Weights of a small GPT-style language model, trained from scratch on English Wikipedia.
Size: width 192, MLP 384 SwiGLU.
Architecture: RMSNorm before each block, rotary positions, no biases in attention or MLP, untied embeddings, attention and MLP in parallel.
Training: 369M tokens, 15861 steps.
MLP neurons of a small language model. Each row is named by its layer, matrix (gate and up: input weights; down: output weights) and neuron, and shows model dimensions 64-159. Each number is 500 + 40 x the weight over its row's rms, rounded and kept within 0 to 999. Numbers have three digits each. A neuron's up and down rows have the sign that makes its largest values positive.
After each neuron's rows, "fires on" lists the tokens most often at its 100 highest values on Wikipedia text that the model never trained on.

L8.gate103:448491456489508454475463468530442470455515506558543493525470520560518515501515444497505509444458500470445524415461440539486535589575516468559460494541568490550453506527573512528486545508565536472413443495466454472552495481465553465514541524433523510495546461496500567493457498516494417524
L8.up103:501504499534505469477452487485488530451521529488496530441573533440558528453542490580510522435539495533564500489529504582515481429482464450505407525508468557440428519512478483467458469466505429475542459479473517504484402531518506520550465427573496539424501552511503571542485548449446486452
L8.down103:549534562535414465633508536570523554518434556519552471531453509576439477494475476523535517507533514523509433508454466451499486502503514455464539434527450467443476515471481480421450432544504494553424520517523490446496456473556578508510486458480501560534479523475459531512496471525530545563
fires on: "ly", " However", "ed", "ically", "ially"

L2.gate139:536519558476507498518448443506533529526502513480447495530439504487457498531484486495456416538574524437461554539478502466450529543512577467528487553436489607492478504449528580529531482500458514490490505497548532535479463445482546493466485484459461493509503419549554481499564591473488478511
L2.up139:509479529439501484426520450491560492521514488506488473515398560540503527524523488498508429555535482478493539510509519454515512502501548553468483494434462516508496511489535504536507553531478512525513522469515493548490438481481489557531522466449454551471473535526587398514553593466520516498
L2.down139:496459489459470463464496476516556499496515517496533545507519514498478453525509498558474400489579567383472521543482430477470485510463458537528392548478578525530495508504486517543513481520575484550502479523572514475514498520467460477507490544450459475504491484538515481482519488453479488468
fires on: " dr", " United", " tra", " vol", " Vol", " Ro"

L8.gate171:501529633594583530489473453486502495385508477567511452493549562485573538477499515545433527526509525568485507493568520523438528445544515489561518530453432497527529526464518529507449481541519517506508509490518514467526533452505413510476489495483537543621514462499561461498494402502537425531
L8.up171:566523536529522558524399511471448604510473428528443438545525549460521470482514545474566502556511516480518464434583511530488481479482501499499534532542544491570468455447472455543524511496508524485450491511509461593445458492580590528490482597518561503483508459489441492479536547444543510504
L8.down171:551531442445499497519537577510520504474536480545476474601440578532508501470529524473509534447594500488507472512545544532560505440581422502490588518526469429553494530475424556475465466521491470576540529524503519534477471555520478551465542475460555499484474487463451537468512509489457471565
fires on: ":", "',", ",", " Genus", ".", "und"

L8.gate173:585493489491471488533477487449536519530502501518467496551496495456532474439505489488521591466504488500518525565624581503536485531520443478510527512469439466542539519491494496508535538535519554460544507508538438456516494491477481456498515564527552484501466537461466459555619533469460479497
L8.up173:441537478542477558572505504489483468482498526509484556512426532435527516541461503591468478538528483496553513520549545557512486463501495580510507521500502486472515602529521478469454583532499416569524453490548520507487480570475599498457449549499440455524399425515482435503492517480480549506
L8.down173:488451556508487524504595463503446518525504464507513476449452512479466431497526489543517493562566543554457523522472467452509513493525511540491538447463503567430462515533484498513505398421573488495542520569524472551440451463494511583561465534480490592511510514520417504541544476444489480515
fires on: "ro", "om", " ro", " Under", "or", " play"

L9.gate241:532502553447539504480488499489565528454554504517418508464454477397503503533490547442456455431500472444530553526504547461489544530524527506536531529523526397566538456494554536506434518546527530528522476555521496493504511565523504529526534476452568526517460570516542502513455442450485445507
L9.up241:506543487501551450555487471496430477496422560488555464513545519441499445533506483495467510457488493491570510442510444493540511536494502469544521516499529486566486516529459559524472527468504501569491494578538486486461501566483518415483468472491519474551433516509518442497425517443576465522
L9.down241:525526460462494557630470520537494456509528580541474448420489496493512436498525436526457417527486453484549450495527448455486472488500533510502476540546542538406519555508461511507469486473503545467504509502472469462475511501520485435524505524404529478506507610474507484541503529501509544458
fires on: "l", "el", "h", " |"

L3.gate259:449481473505448500567516489435501538506481565488467569509493509527498489470577487426568461527543459536461499486497506484484434493495487446519387468478492525577464568507490513534483398533550525404459515523525535512471444544470482532542478457488423541457597501538499508473455526562502486529
L3.up259:492483537461440521506592450494496543522500518543512487504482569465500433557510444489481564380504507505537485500522472529448542506466480583403476566476518416475466481516525511541540485461535501511447574446482453542550533537483527527469484501505413560498487482532452541571520434463528499473
L3.down259:490450466517531560524532481456443487555518487457458486474486395483504579537578505545454541507458503489517488536516540463487519465464528517459455535485461500443470498467592499565466504559477515449517468533516463515505493502428488481417502505553497437446545541561511465435564531555472469558
fires on: " ent", " form", " end", " just", " neigh", " close"

L7.gate80:507460408532466529461485504543529472500445518510525499482504479556562566541462570567554530477554471495529488442552566513463459555513495526457490499492499510488457559415443467494499509487536422471520501590543437485449475487567507582527457497523463461524468501514507474517520493509547484517
L7.up80:470545415535524463500400533482519514549441464460480490514500559505480483510476490501474506514557485530542447465470471497437387559451560545497553497511559471556496536475471464430500498470522489428549507555626435454510529471547477474481473456460483556489510550482484488461541457449503527484
L7.down80:468516505498490522492511458502460485446474390525513482477472440503492494469486455433480536528529541510462515531514517469586497544513494407534505446435529515550501507521456480471441522489460485462374497455499474528562503509413499593480471455465525557570518492493449457468486654524464484428
fires on: ".", " mi", " a", " m", ",", " family"

L8.gate284:528450535525560509475580445499466484551542518533470526419518416445523528530570447489490523527527525541515531502514483472532523486480551462530460500434473506502491480357485530529550471563425501485426473490427537507405480503498474504520524492568537522618497458465484501495516499456515435525
L8.up284:574549522447582567550461527523535579458538489530422501536459446495526556511493476449465497483491495509451511491508457511469402489476522513536489466517515550590506549498503569521484484402486509534497531535478491513526517502493504491574441474536509525466437501530536508550509557484587508532
L8.down284:576514519463539541446455594524529436561514510457485504482525509471532476485475467510490508426423505512501555492522501494492495466484529456533532471545451452520537500456463456498514535479475514525562524477492460397470486536493537454458602401417528597517428482457454510507463502462452473498
fires on: ".", "-", "9"

L8.gate302:480466425587558483472470569551535632480527448518452497456432483476524571602480539519459508569526519478489545504484549517455452543443537536522545508516532571413534497465402510520482515532487495466455487506566496523506502478509558470506432569531560532519533519486507495404517566535509485560
L8.up302:543438494529455476526405500423558531508560525490493497503518508510557524521454561472524579479534521478526491511527462492509588486508504436464516549466504518538523511559497457498458463490546521518479453472516517555421561497495450528495490525495497451545538517463545476432485516485491545526
L8.down302:461473511480514414553486476572516551432468479459553488470524540474552508488533475544487465517561501539557479513439503497518490474467440569518618522509466448483484476583504490497440460515521405531481443500502515574562456525506534560558483445474545561480520497529591517499488542431471543507
fires on: "av", " of", "f", "|", " adv"

L3.gate171:516572481534473558477470496503533616501453500454501601489481451447484567514469581407448492462496514529505530520510530502446523512486537458510460532525465535476510502539511540468506537574451467493473493492499502594521414478497481451563537552529488553524522506524504491443558588504523474543
L3.up171:521521557534538581459429493484552556489502486499443503596532519483449600479484557496497456541493490503555492421499497474569507539447556372474429485512482486531516462494512470424523506539489525515512491472487483605520494428466542550514510574536479523472479560503530502473517534479466476561
L3.down171:466453461540560462512482435437529492540475471515475568509525492431458440522501464508477600523540476519535516497500468521502500452484407455548385540545524494438482506549568498452483553409558462513476501556508453530473569426495501475521542570537512519553487488454527425563538550531535430430
fires on: " S", "|", "S", "ar", "al"

L3.gate166:386487547466502553551499479472446470499496428468506495504476506502457486551538553432424565488518529473460573473476515518514473538483536506572502454580520483521499458506493429450476489461487575496560508494479588536567485440463561486535511503461459495525536471462476516455516505549549438521
L3.up166:459548500537469435485538488442472459537504543514511487514510509444563510506435492552491535502538506509511573570487574476502451517603522486517582505536527441524473528476439507527528456512552554471567457535500508398446476463499565508488471550475419511472498470519500482500438557585505569483
L3.down166:519437532451514543401463494552483508509566502503430492491457463486505460517481492574476531495543577503460498436524494449524538519405468625481441561504459531551511568522531511562480506488478479491517481488457476501488542514518535524507497440495463512504536540474522572477493505533459512507
fires on: " season", ".", " project", " in", " is", " family"

L10.gate315:487553507499494450477530572550489482514484561543569553501533564474490545581470522450472530568460574570453503435463518572530512489502480550524463423457442486513438418478514475514479549528510468425522464483583525551541521497532447499475454471576537516437510478531545582488531442482546453509
L10.up315:481552494514505510571436504501519476535461484495526486536536489514494547518527476550515518523473484513554540466591450520473519548490481493445467549548544529491531486557520435458489602458544516504432571445466527492489483505461447433404447538551564493464520502477511440479512537497464470513
L10.down315:503449537455468510485518481600512504513457481496481477385486482438478475468459508493501459450503528437533536531506492499544498449534502512459359543438547547449488463519508479533496496512482514520478520486428527502451479469523560518535485521456451471460504544419437464573482547589470523520
fires on: "-", " the", ";", "et"

L9.gate153:471534511487462469584502457474524528505471464504420583459448519521508506548490463493490531493440537504518429518544518459541503543560449539497539528490504509537515531512515474593531475509510571518517458474586512520469540540408524542481545478450560480441477535445559517476443536515451514452
L9.up153:504526435586457485583507485583475546480506414507488514512475571524547467517496488530510486549477502527438583490472504426526409524442488510505497453539537485494459515549465534486497493545561529497436555548424526467543516513506442535469441518461531446456538513490506461506514506505528555523
L9.down153:409534440474528576523542542545485521483522568487553505483529477522437520474418487471509485504480568516571470495477504537430482465534453577557507480532556549461435505434439527517485538555504515479537608449429525528430488455491492552441512509516457473544419550520514538499518506502483535505
fires on: "l", "i", "ñ", "el"

L8.gate221:511563416435472449525496521467546503509488503466512504500522466541520483484467453566515547493502492535477485505480542439487501538502537510477566516467535515417493522517450520508480461618515503504508503592520366472450474559507527554582536542525505448461517547481455571527464478536525443507
L8.up221:528488533455522446438471504552472544456473523511448435425565449511569453510541490522538472497498525485561455487539478481520488478456491539502501512494455527448547552552525517462511400531502440472536488566550473468526508566482457537549507474558584574464557492502538495503478457578432541492
L8.down221:466483517563494490573414570555496500545530473422395461552512468520511519549578470575429477474553547575457425402552504515512528597495534485520537506455461476555533508505487496512486472510448505469598500557487480492516524549539535486502483406523514463529499424415535528431513549459526500453
fires on: " /", "}", " (", "Population", " Summer", "\n"

L2.gate367:501496484521619575470441450480517608493581541521453474431527560510559515527528485437455507491487480490545500505501571500493479551487495449454503491412520477454542495486513515529427543497503509466495495521453514524549451506501505488511504525528531579450516560523540440486495471519517507517
L2.up367:575553485500528518572555440527490447473479482535504429467383520449485498494560526510510508471467521478509521480519485493491472521481339487453524530455555476500520427489504517482440569500493549486454523492430509583494445583461432478559446462530451466472479505493465510548486477492462483525
L2.down367:451526456460458519536479462534485475488503502514410413517476566499476491496500514433525490460422460462447523511479465535474507453547479484441465448414485446484501430475532469555477528522468486479458490544453448439530512524445520522478487502541447558447508436508448509560566502544478514546
fires on: "\n", " fav", " number", ")", " starting", " promot"

L8.gate68:480462470551537466444591578555492548421533472529523530507492440582519493435570465496438515471470531542421524451545471560480501560544440465508541523482515505474522520523510514521487466510477528480514470527505517508514488488515500411410486535521529447544523475537463551453516438629509511475
L8.up68:528549519516513479494560474486468440519504474542473498502541506471488457498554504469534510463501466562500495553496457540545557532535502526500482553547430461527535550464494514481533527518437473394510501487488539513510530500498507525579509508555532516435520435551529552503509505540571469474
L8.down68:539431431489497486488484409426556470492483459499485545551538488476545476579506496553407523468525486510479475518498460476574469575453538454529509500415530488415505535430451495535498486497482486554534515474478439514395554568570558489516597464459533479523446476504486535575528488500571536549
fires on: "-", "st", "c", "t", "f"

L10.gate234:492520421381484495488579544491533487445524530516438424561491540475484606483465427484430517512525472528488543479515531491583493539544515476494531462447505437542596535431525448527472490527590502548489567470506512446414512528496539531409488516489499534480432498475536459439447484506484522498
L10.up234:485471469506491441495445412462504455523427535518530535492470534593557574551559545491453528445521458532520558469529400464496489514459507606484480508455499558469483481477504462488525558457450504511476472506545408417503505481466489478483547502489468558419492435512455493539435561445563493519
L10.down234:483479541467515479451495497549430408486524497479476524490532564505557527520556478418493513544516476521480530464510481508531428527604538524531413496492509466531495496501512549518534454473528515527522518493493509615401549525506492481507469499519476408509461489513532570441414448501479500514
fires on: " p", " P", " of"

L3.gate231:465546529461526572523532549483466536464490483529366557472467555484472520507521496463533518483553492587492473499454591544498430466587523521483519484442540502447535555468471499393464458533463596466513505476531556518545479473486535482504483478538482470515525526501516494457472521496507442504
L3.up231:586527499519440505529482492581501500493490432597563509560472477501505491590541469485472528492440486519470487488439576546505532507471463497501415439507526510436481505434525478478522525494504520464472536521491501549534527597543458548453485517505487467533511530545455531459544471520535463547
L3.down231:561479576509523516494559505492530457430468495531460565522543531474504524564526500495572517497490476455506483509453510459460545565472528532485493499544517525413571486447463511516481452502451539535528457555563469565603474556498557472516481441514510480458524474464535510472509441505481434487
fires on: ","

L7.gate326:544489507533518515451504462563450501492548537554479522474542531519548538590536471532515529484522536519536533390496418531467558476455513567513489608549582564517539489460517467477560564468467541483493549486514509511517521427475457517510487488503518474482549464530476476495451511532568434521
L7.up326:527535490460489491515510507419552493453596490480466496514473560466505483518453490464494460474528561488467439455546483526393579576459510499516505580533524528536452440391523536463471504561480520557537530449484510503523455448508448543501557528437455494501514503484457553494538504531488455486
L7.down326:543590508476541466433500455472485421546535489447524558570521444544502492485483551493512464589494454476447469462520510600508500560510563476500453562492509533519492422519403487458509443481498532460476485521469525491547512481501472494468566537504502454463519489429472627515531513549447487471
fires on: " dis", " 2", " main", "b", "arl"

L3.gate165:525520508494468445485549531464461538443517466472621573571487515499471421518530494462589579488548498521491536483502517546440585544523459531472543480478577546464475547467511462499494433533483507533492490495433507486513490498533533481493474508471441580465496440478488485540525454495588594526
L3.up165:530484469527511425472541455438537548496499400512505463529481458433560480522462518467553441469525477499460488540488512526499539424526517477565585517476525443509495519520461511505522484494479507547582472567501543444431439494478466541475507497486419498522573450475503523478557505585483490444
L3.down165:443548508556508494447517467508531466565546541577496489489444518485508491525404491468455546496522524514520517490438445470508512529482456498466699499567486438550537601499456496572507473534526484530516496477458479556531476455527472432521462546482562549490423453441486415517559488492478537422
fires on: ".", " and", " of", " had", " Country", " size"

L7.gate53:468531462518515538617535533493475587492508466462466469552483486490474452525452547464488455508498520511526483554558563504568451538477558497483444453510566488507495443572478500602461488479550464531471505502552483559493460470584461491544543463520504509429547489536511460508548546476487539472
L7.up53:442522530409480507550469514497504507488501484468473483554481581440498527504480503476513544535507466482530433535478502419549569474497510520582454500494536577553461506511450577562520471481481494529475442518529507551503475566516496502490445501517516515466513442557483488520521494607517509520
L7.down53:496444448459416487466461523532544513455512485497553531557458491559521509545523429495456526614489495479515519492460494489517545500505530531536477521525540544429447511551538494481531569531443509544483486496467518496548566568484529517553474537431455456508560473492464490427547503524542430483
fires on: " V", " v"

L10.gate221:519462443537532493458540411540460385631496442477455541495515498474589457471540522510510473489415561535514485454414517516541544547528497525505526495487502442467509494529490517524493553587500526461514474542522470490461515541534570532404484485565502523435557439501485555501467466491552525504
L10.up221:470498493479529439601530487487525556465548521484456502450510476484511518517554507502506522568540504554577463517495495506485541578518483466491542580519483511491502519501498464431449491469558570570410471577538577522542530614527496468499478517521470433510499476474533473466501496507506504493
L10.down221:513493439505553488524523471513436526514486469516513524513562436525548533486524545523448564472494520570528443426537568551523535500482487544445523506550530521515543483420448558619564521533546454502503498534503479465516531531441501478491468471452441461512470488491472523449515492413541546461
fires on: " the", " side", "h"

L2.gate363:455515455506511506507447484501465446470485510499478523484423444498555474511533465490536455430466460449486477521489492440513565501599484464527484442477556473534425523551472572593505515499535482432549545503421548504513546550567456527505484457519466535452448477503532462469525475470480524506
L2.up363:506601465555529487484454612413448614506531462483536528441512551490518464472560484463558518454440480567509498549554503540537445464470552541472423485494452508518502483528430469502452474500446511593507452475551525447547431488586560526561538540476491491517577501467492444491509559434454488477
L2.down363:492498413485557497492523509447510505469483393490490503463528493486464429479523473494486493423479524574557459551509412521459451507481497508464538469507546528464494472564474557528447549511492477514524508476497539561554540548497519573554487554517535508490466491498608453435499527428521479530
fires on: " Mc", " comp", " Mac", " Mont", "-", "ww"

L10.gate2:494513474478517492496552513525459522491448532524491499536575493528528469529527425484529519526535496540501550570502473447570545577484479562513463455484529473552538608430558518549434447564582459456505509452539516481454525443496542457548484526407557519539567476534475512485514500511530567488
L10.up2:463534523494510562527538449439546471529486507571496504486531500506586547549456515442529460552536462408520515524528520487414428502494546551514512513506564497493511489502486518511524515514432465483576498502485445495416494436513474560471531491501456448511487451534407503516493565560492525500
L10.down2:476532525464565528569542431462534449488433516485460455518483526445518531502472484471458440465477489491524538494529538508491496460520399428477478515553496499524569515473496435521514509505505495517531512529551438501458458573479496504485537460548494505501509538509470498510534475485503456553
fires on: " P", " p"

L10.gate44:515497539533488454474541504565472529510481459485483489524548502462594470498508529550443518519512527496472496477486515440483568491536516540549525613498472492526473545552545577485494568475443507495445489474506510472470532540535549465493471455531498511567506491498484553505437435454526459493
L10.up44:416500475518502532484541488485461461518523466542443509517527450522471502500532551491390444509476529457443484521471511500559439490522423543486494523511510433522508479539493514536430567480489505515495465473416475431492535481467501474566552511474507455515515552571498542500522477524503483455
L10.down44:438505575492477511537467503471533550529457425460476537477539460520497495469533487459470475440485512544528541445505422413517506493546533533493580505534457577528451512491496518489499502498484568580490533544470511535484589527462599471437480531409551537465433491515521557525485494528495504497
fires on: "st", "t", " Bl", "g", " t"

L9.gate133:571481521562577499476535433522506493482547556535497507474390466569508516477517466525466534508479506500497486484515414496495551531492518461489574528506515526520510518524495565452477545551589501514584561486546496454401441465511510525541506496513474447528528590527472611447499517567437515525
L9.up133:429533518483531449489471477487506488513567570459493482463497467521559493515399482435492476411504487458522463482511505576454468488462441488507502495454493471541531549492461489425553525494503493565535504472518497452444505462532518435597508570528517465508508458572547484520385532494488467529
L9.down133:563486477528445499500495500475575428569467473462498487451521461510433528453466562497474580560481471492517468554562486480533532530480440475535423434485481531523494542544484438527471518470521571480474512484543486546503485436484473467559479517543483420550501474535438511521531488576512447518
fires on: " o", "n", " 1", "yt"

L10.gate136:462458519519524517516473537445600475528509504496450497545558560454516492495483503578506502480486496594434498429541482489462463480548516503459495421530453465552515538428576565539574493530469574450475505483494493573487510514543536430504472576515562418505535516500483542477613519493526496513
L10.up136:415487487525470538475473503464531477496505540482586461438506524547536478474492505478531515475491470502503528472529508527491474559460484482472506490545537473494539489499560555468524522477539530541464449568517545474481536536523638521507539494539532499459497537488533474538551548497536522487
L10.down136:525529468467463477601543547479459560597510485511555503545512542530493563524395507469506493481458511466524512480423477540496518430505484512506430506495538477579437493529494488518470543505499485499461530545497494479568552484572405575532513478466518500514470494492520583526481507452504535412
fires on: " |", "|", ":", "h", " N", "ri"

L10.gate158:523526487483542439506427502531493488496458550535575509574476529548514524449453503529537496545455510503525498544497507496486461552496547490481552481456499520530449486555491551519564473475506497511490427494574548466486492539580468423512477441529526494491502451503478502466527524502508503546
L10.up158:439528433490556509469472490431425553521511525517508483509473464417536553492543490460398484571506522532495425459596558530502529573493494535469496479527567494557506473543519538526522530486491507564491447500510498530440453496512465423498465472520512569492533447514540540519466520520449517423
L10.down158:466515511489473489532437495488458509409484434492544592540477522518528515518478473535501431555485509536559458466481506447542527505475602540546519492503593551520531512494452536529473527458490522503519458449491444478495547600473466488524442512471486504495570514514478458483520501497540463527
fires on: " V", "V", "che"

L9.gate296:402476540516458447510547396522461525492389510443510551409554484488557543489468437488476514467546498445528531516460536482474539535496503579487509499471531496476470526494446534531519513518595508489473507533564494520518502510473524486470569554516492460488394519520530475585516479549506492511
L9.up296:497452498540490469478536528505422472540440547517483540426537546459473522437501472428489495533459572436517452520507493415521464462558485496499505485436531513503467492494449485458464480492536508514486490573500498567527487495478589504460541479479469538457492588517512431484471539534497457612
L9.down296:496542498565483443545519470440497461476442457471562474535571519479569511447502531517448582504516571456448552457528538479498434574564467426568408479512459504548481467506493496495516513493516507506445481549507570415550447539472542494498467522481445550521461483419497520464527473444492439513
fires on: " m", " km", "m", " mi", " miles", "et"

L10.gate266:499503486425491492478529418457475445498521494498514509526482527556522515573595541540508495565552474570515461506510488450535504497476541378516524517476438471495553521477448506482515475527463487489509510482533559489466509402506503470519460583557527541398480483524514516492481527551478541470
L10.up266:493477457570554521485506495551492539494550550508464479454536579449545487471555453605468473546454461531512469482462494541493535498460452513545471470548541509497428514542503492470442559492455577494466500556485480537507501450502490503553523451571539478490478551529532531548518477539487494432
L10.down266:532478489496543455543477494484519532553520417506501482484471458421592521514539474486477529546432465495535478495597489463540496481491474508471409525551451477443527502544404448455455493488439559600530510553496545466475495501523540465505473537573547473515455511476499563534472494459483574490
fires on: " T", " t", "t", "b"

L10.gate22:547491429521496528516547498492475547522494457490501470480501539469453593511595515547520513540422437460481515508455553534483592517516556470481494486510490515501488543498506479593594527498484452488440497456485535593515531442570517471431547574510586501516488562477506489469477534453485462516
L10.up22:471519461447495498487540478502422504506416452493528441538494577556443534542466529523484529547515496514503479500473517445528513488520555462499502504511492510523529529488523466489585546516483410549510481489520539495495530495585546481446519581508468470488549475479401539460536457495439484467
L10.down22:489475423483472519536442506529510546571475550515518539513497516512433495467575521512517470474492463485519478550453489535474464514528524551454333542429514536493521575472480514510483522484398499544508511484487474450546516530466499447478515503476516422566461486467537475452473567520430452458
fires on: " S", "S", "s", "os", "O", " trans"

L10.gate169:562521493459527446539539491517378574499463390523491515521528458514525479488470473431510576470580489511482479526483473538495473543471531507428485498545533433398486550462470472525538531609426510541501453468509462517483485525487505463474489524472497492534501498504429496531481563504442480472
L10.up169:466502547505472509464444485484484534453486465470558530535500459354517547499515487500490505509432438529512511526518543477494534495500542550466498488552478505539531427527512470549518485518496526493476440485454518531507515489437486451488553511490487494467527525463527449517509546507517481533
L10.down169:584526505514516475541491528490530604570489494536509487563509574528555444476541440477492487479461543472484454535457500529438525460485511511477493451498514440437479457507538486497461401568532493534476453548482469543560457441542554443467508469469521487488481537500499530582503491537490498505
fires on: ".", " L", " of", "'s", " /", " number"

L7.gate131:409455489507470538540508476469523526504545530469502465501380521504504546482586548470570486505449495507463490505531562563559508541561573532513505549522463529491510546401610531597538461481487463455509452480495462492438471511474597499573460475472457523554539467502517476491531568530478526534
L7.up131:467550487479499529466548470505535469442446571506563497534506546524512452436512503482463525506557452540479509481441448563491499508487473521475462550546534525488556564464558471466450407486566469522464523476544473491491501450524480497509524495432449476538543557537484389557521449518468522527
L7.down131:514507538484472517441450521457522466550496495466498493456493543530559485511453488513566560595541446458511539504481460478516565530531487454440508517549415487524561559434520480429491507479481507499459518487509536506537514497514475499498482440542521441540489510505459522523561502543443538479
fires on: "in", "h", "m", "urg", "ri"

L8.gate76:489498421427484481503495597590473568521504499458589516450521475419551517570508473476484467567504421530507476428498474478443552569479461513458540467460475497540464510498537496461537508424532537543457475490529413499516552533496432516472487521471576558524445487438498509454476460541515508499
L8.up76:534518520534482536528457553513486508506479454504493475543501449546492501479453458485500543474493456532514503501475493529577418510475479515467593512550480476526496504463516630432470564580453538522498469561565413526562530548583501522440530532477462589526455560518449504481541440541447438539
L8.down76:574506505487495510476481512518538534488480496489485509539546460490463488537461523492477509485448485435532470451469474476491493540480486508503576428505493503469518515516537500503525528515439535404474542464530559443498522452563509466427594508479535530520493555489549584512487520496493477458
fires on: ",", "le", " living", " Species", " |"

L3.gate249:574506436436547570482456505490537498443402591488480516465439492495523453500562441569496453544479590548442535526536514478496483526511540490508483513481458492571503425570528435485467479528479502451591513495555501457482475476604478537534539494481525456464473559587546528510438490496539481538
L3.up249:552549562494492494474541517486523553550504482508584500509487589523495517456543459474537573529494546461475394457518447413482464439518603499477513516514577483451452467485500490459469503603520512479458519532511502538435470495485490538569498511523524486466485545524509514504508501499489526567
L3.down249:554458533486527467453531438455544530484495461471579533491467500481536534505507478486499482512383474497435483437520465423509516472565528488428539555500539483509419433498515497505470457464467516489457487528554484517474433522575442485491529560533532469466515573516556559563460447525558503508
fires on: " col", " Col", " viol", " fav", "col", " cre"

L9.gate291:503481457472502466511519485508513436496523487411496545510439513472504445483501466477424522465530461475437499516524553491504484541531513472547477466482460473510505535458496513490515466452507541487445471485475546543345517575506538482512592520504509440534452552530589495512466481501502496536
L9.up291:557475531490488537490475406518485475511559524469545444404460501437499485562511493526450407436539528531398437525491502505475554532556458470508451475522492473493530480523479473534498498457537504509446545621489580493514499599530558510404549539535522526516417454541540520509535411550505511521
L9.down291:449480467562529533460450498503507446492497547487487444523469467565475503612495521566513451517621481479507428528580491526512471467497497474545484526476515512514493582504522486485500534550497478457507508537573521431475534450534538539478482528516474531540522485519460501487526510442474506522
fires on: " p", "h", " ref", "p", "year", " Ref"

L8.gate329:518529493534526490510558526584398447468470465485499560479508545469489558571434471511491526500492502514466441476435561458563518491490479505478461458549475560438518475497420494506518517512515528445501456508502591482578613503447456437544524452541434471467456538567494444491563445461487475563
L8.up329:528477504527524456416538502518512466501494457512502549484498435485574434536537469449461491469536445521469461493555561493532508480497527564537423522491513459548445499477508453447499471490543525514502554548549500455470508525459494513486501431513430506512451499533565507570507441520485442516
L8.down329:520489443487497516478528545488517457384519446474524541479529525493500488504531546542486584537542431479473485542515471550508554524470509571487549467515489595496519427494452468427536587492429554477517470476469442553467546483471502461447537488479507532448455509535520488490438567532481453555
fires on: "p", " in", "m", "c", "et"

L10.gate151:540438429494516512549478515539543552512445467508528498497566549495519559475504466472489532507552450565467511452521527451529465471526544520432521505527436520559490551532505541576512528529505487450443537521480518471538510561407560543577474494461560565493483525461428476443481531554479457485
L10.up151:492566464477548527560553475515511416524507486483509483484546517491419500511563475436526463482518472482547429482480469569539465508450481543490515498508465467486481561492510590544559454474554464451498575536582510427514484509441488523573610417471511562422461503477513514454494499583510484520
L10.down151:533471521534499473467518518537554497509565585472500467494530520575459502532470471497557494467454511441502513425484497508493480476541534511455502478479398505465481478536464550529512481474573523467521538475505531440438509510463507474552550506511526457456488518536523545454514571524502463438
fires on: "e", "c", " Re", "que", "s", "ere"

L3.gate313:494472575498510494447480522612524516557485452509551511520495498518493446565487490454454463571481583559509566607535564503460534508545535560484489516479472513511491453464588485575475442474516528481482570457474485500582448517493525486512463556484506518535575579482506503454522509602526476504
L3.up313:494531370467485574473511499472443487524510475510514442483441542509453525494541451455488497424510488503505507520533511469524482481461629460528563456501454462502436449492519452448486495475554440559483486481538514489544500488531471451467506422471479560507494456501575542517479533468460514494
L3.down313:519499501472491527499504444444545470468489478488496497423530532450536526553488520548442519485443482504518534506456438503521527509442448500539405508520488477430571457536456517475526559511493465468462542452624505522474533484530528481448498498571466507443490513535503502495452540479464486454
fires on: ":", " =", " -", "|"

L3.gate342:480523518490477491504530481510514507490512489485490480533459509574498531550550545507451495578510474554554551543550464483519476482510523627492411473463483576437435494546454476463510455529495515506477512475484510533529507441560532537531440505524610493498587511566487492385578560549526499449
L3.up342:523516517487461513562488437535510441473522493486469487446455528448504536516489440494494418480451418489543498525571503518510483507467568498496514524514502423522505504574502453483509483539491525500545401475513563551480560476571465494502479469444465440414537517533562539577449462449486528500
L3.down342:495466545509456525554467444504495528448557513469538482505537462503597598423514487469488441534493433494581446499543429521513546525475464498579365485536479495473504542537463511455475465543435546491520467529529522480495519488539491451476515530540492495528553459512527497474458502533485583447
fires on: " t", " l", " L"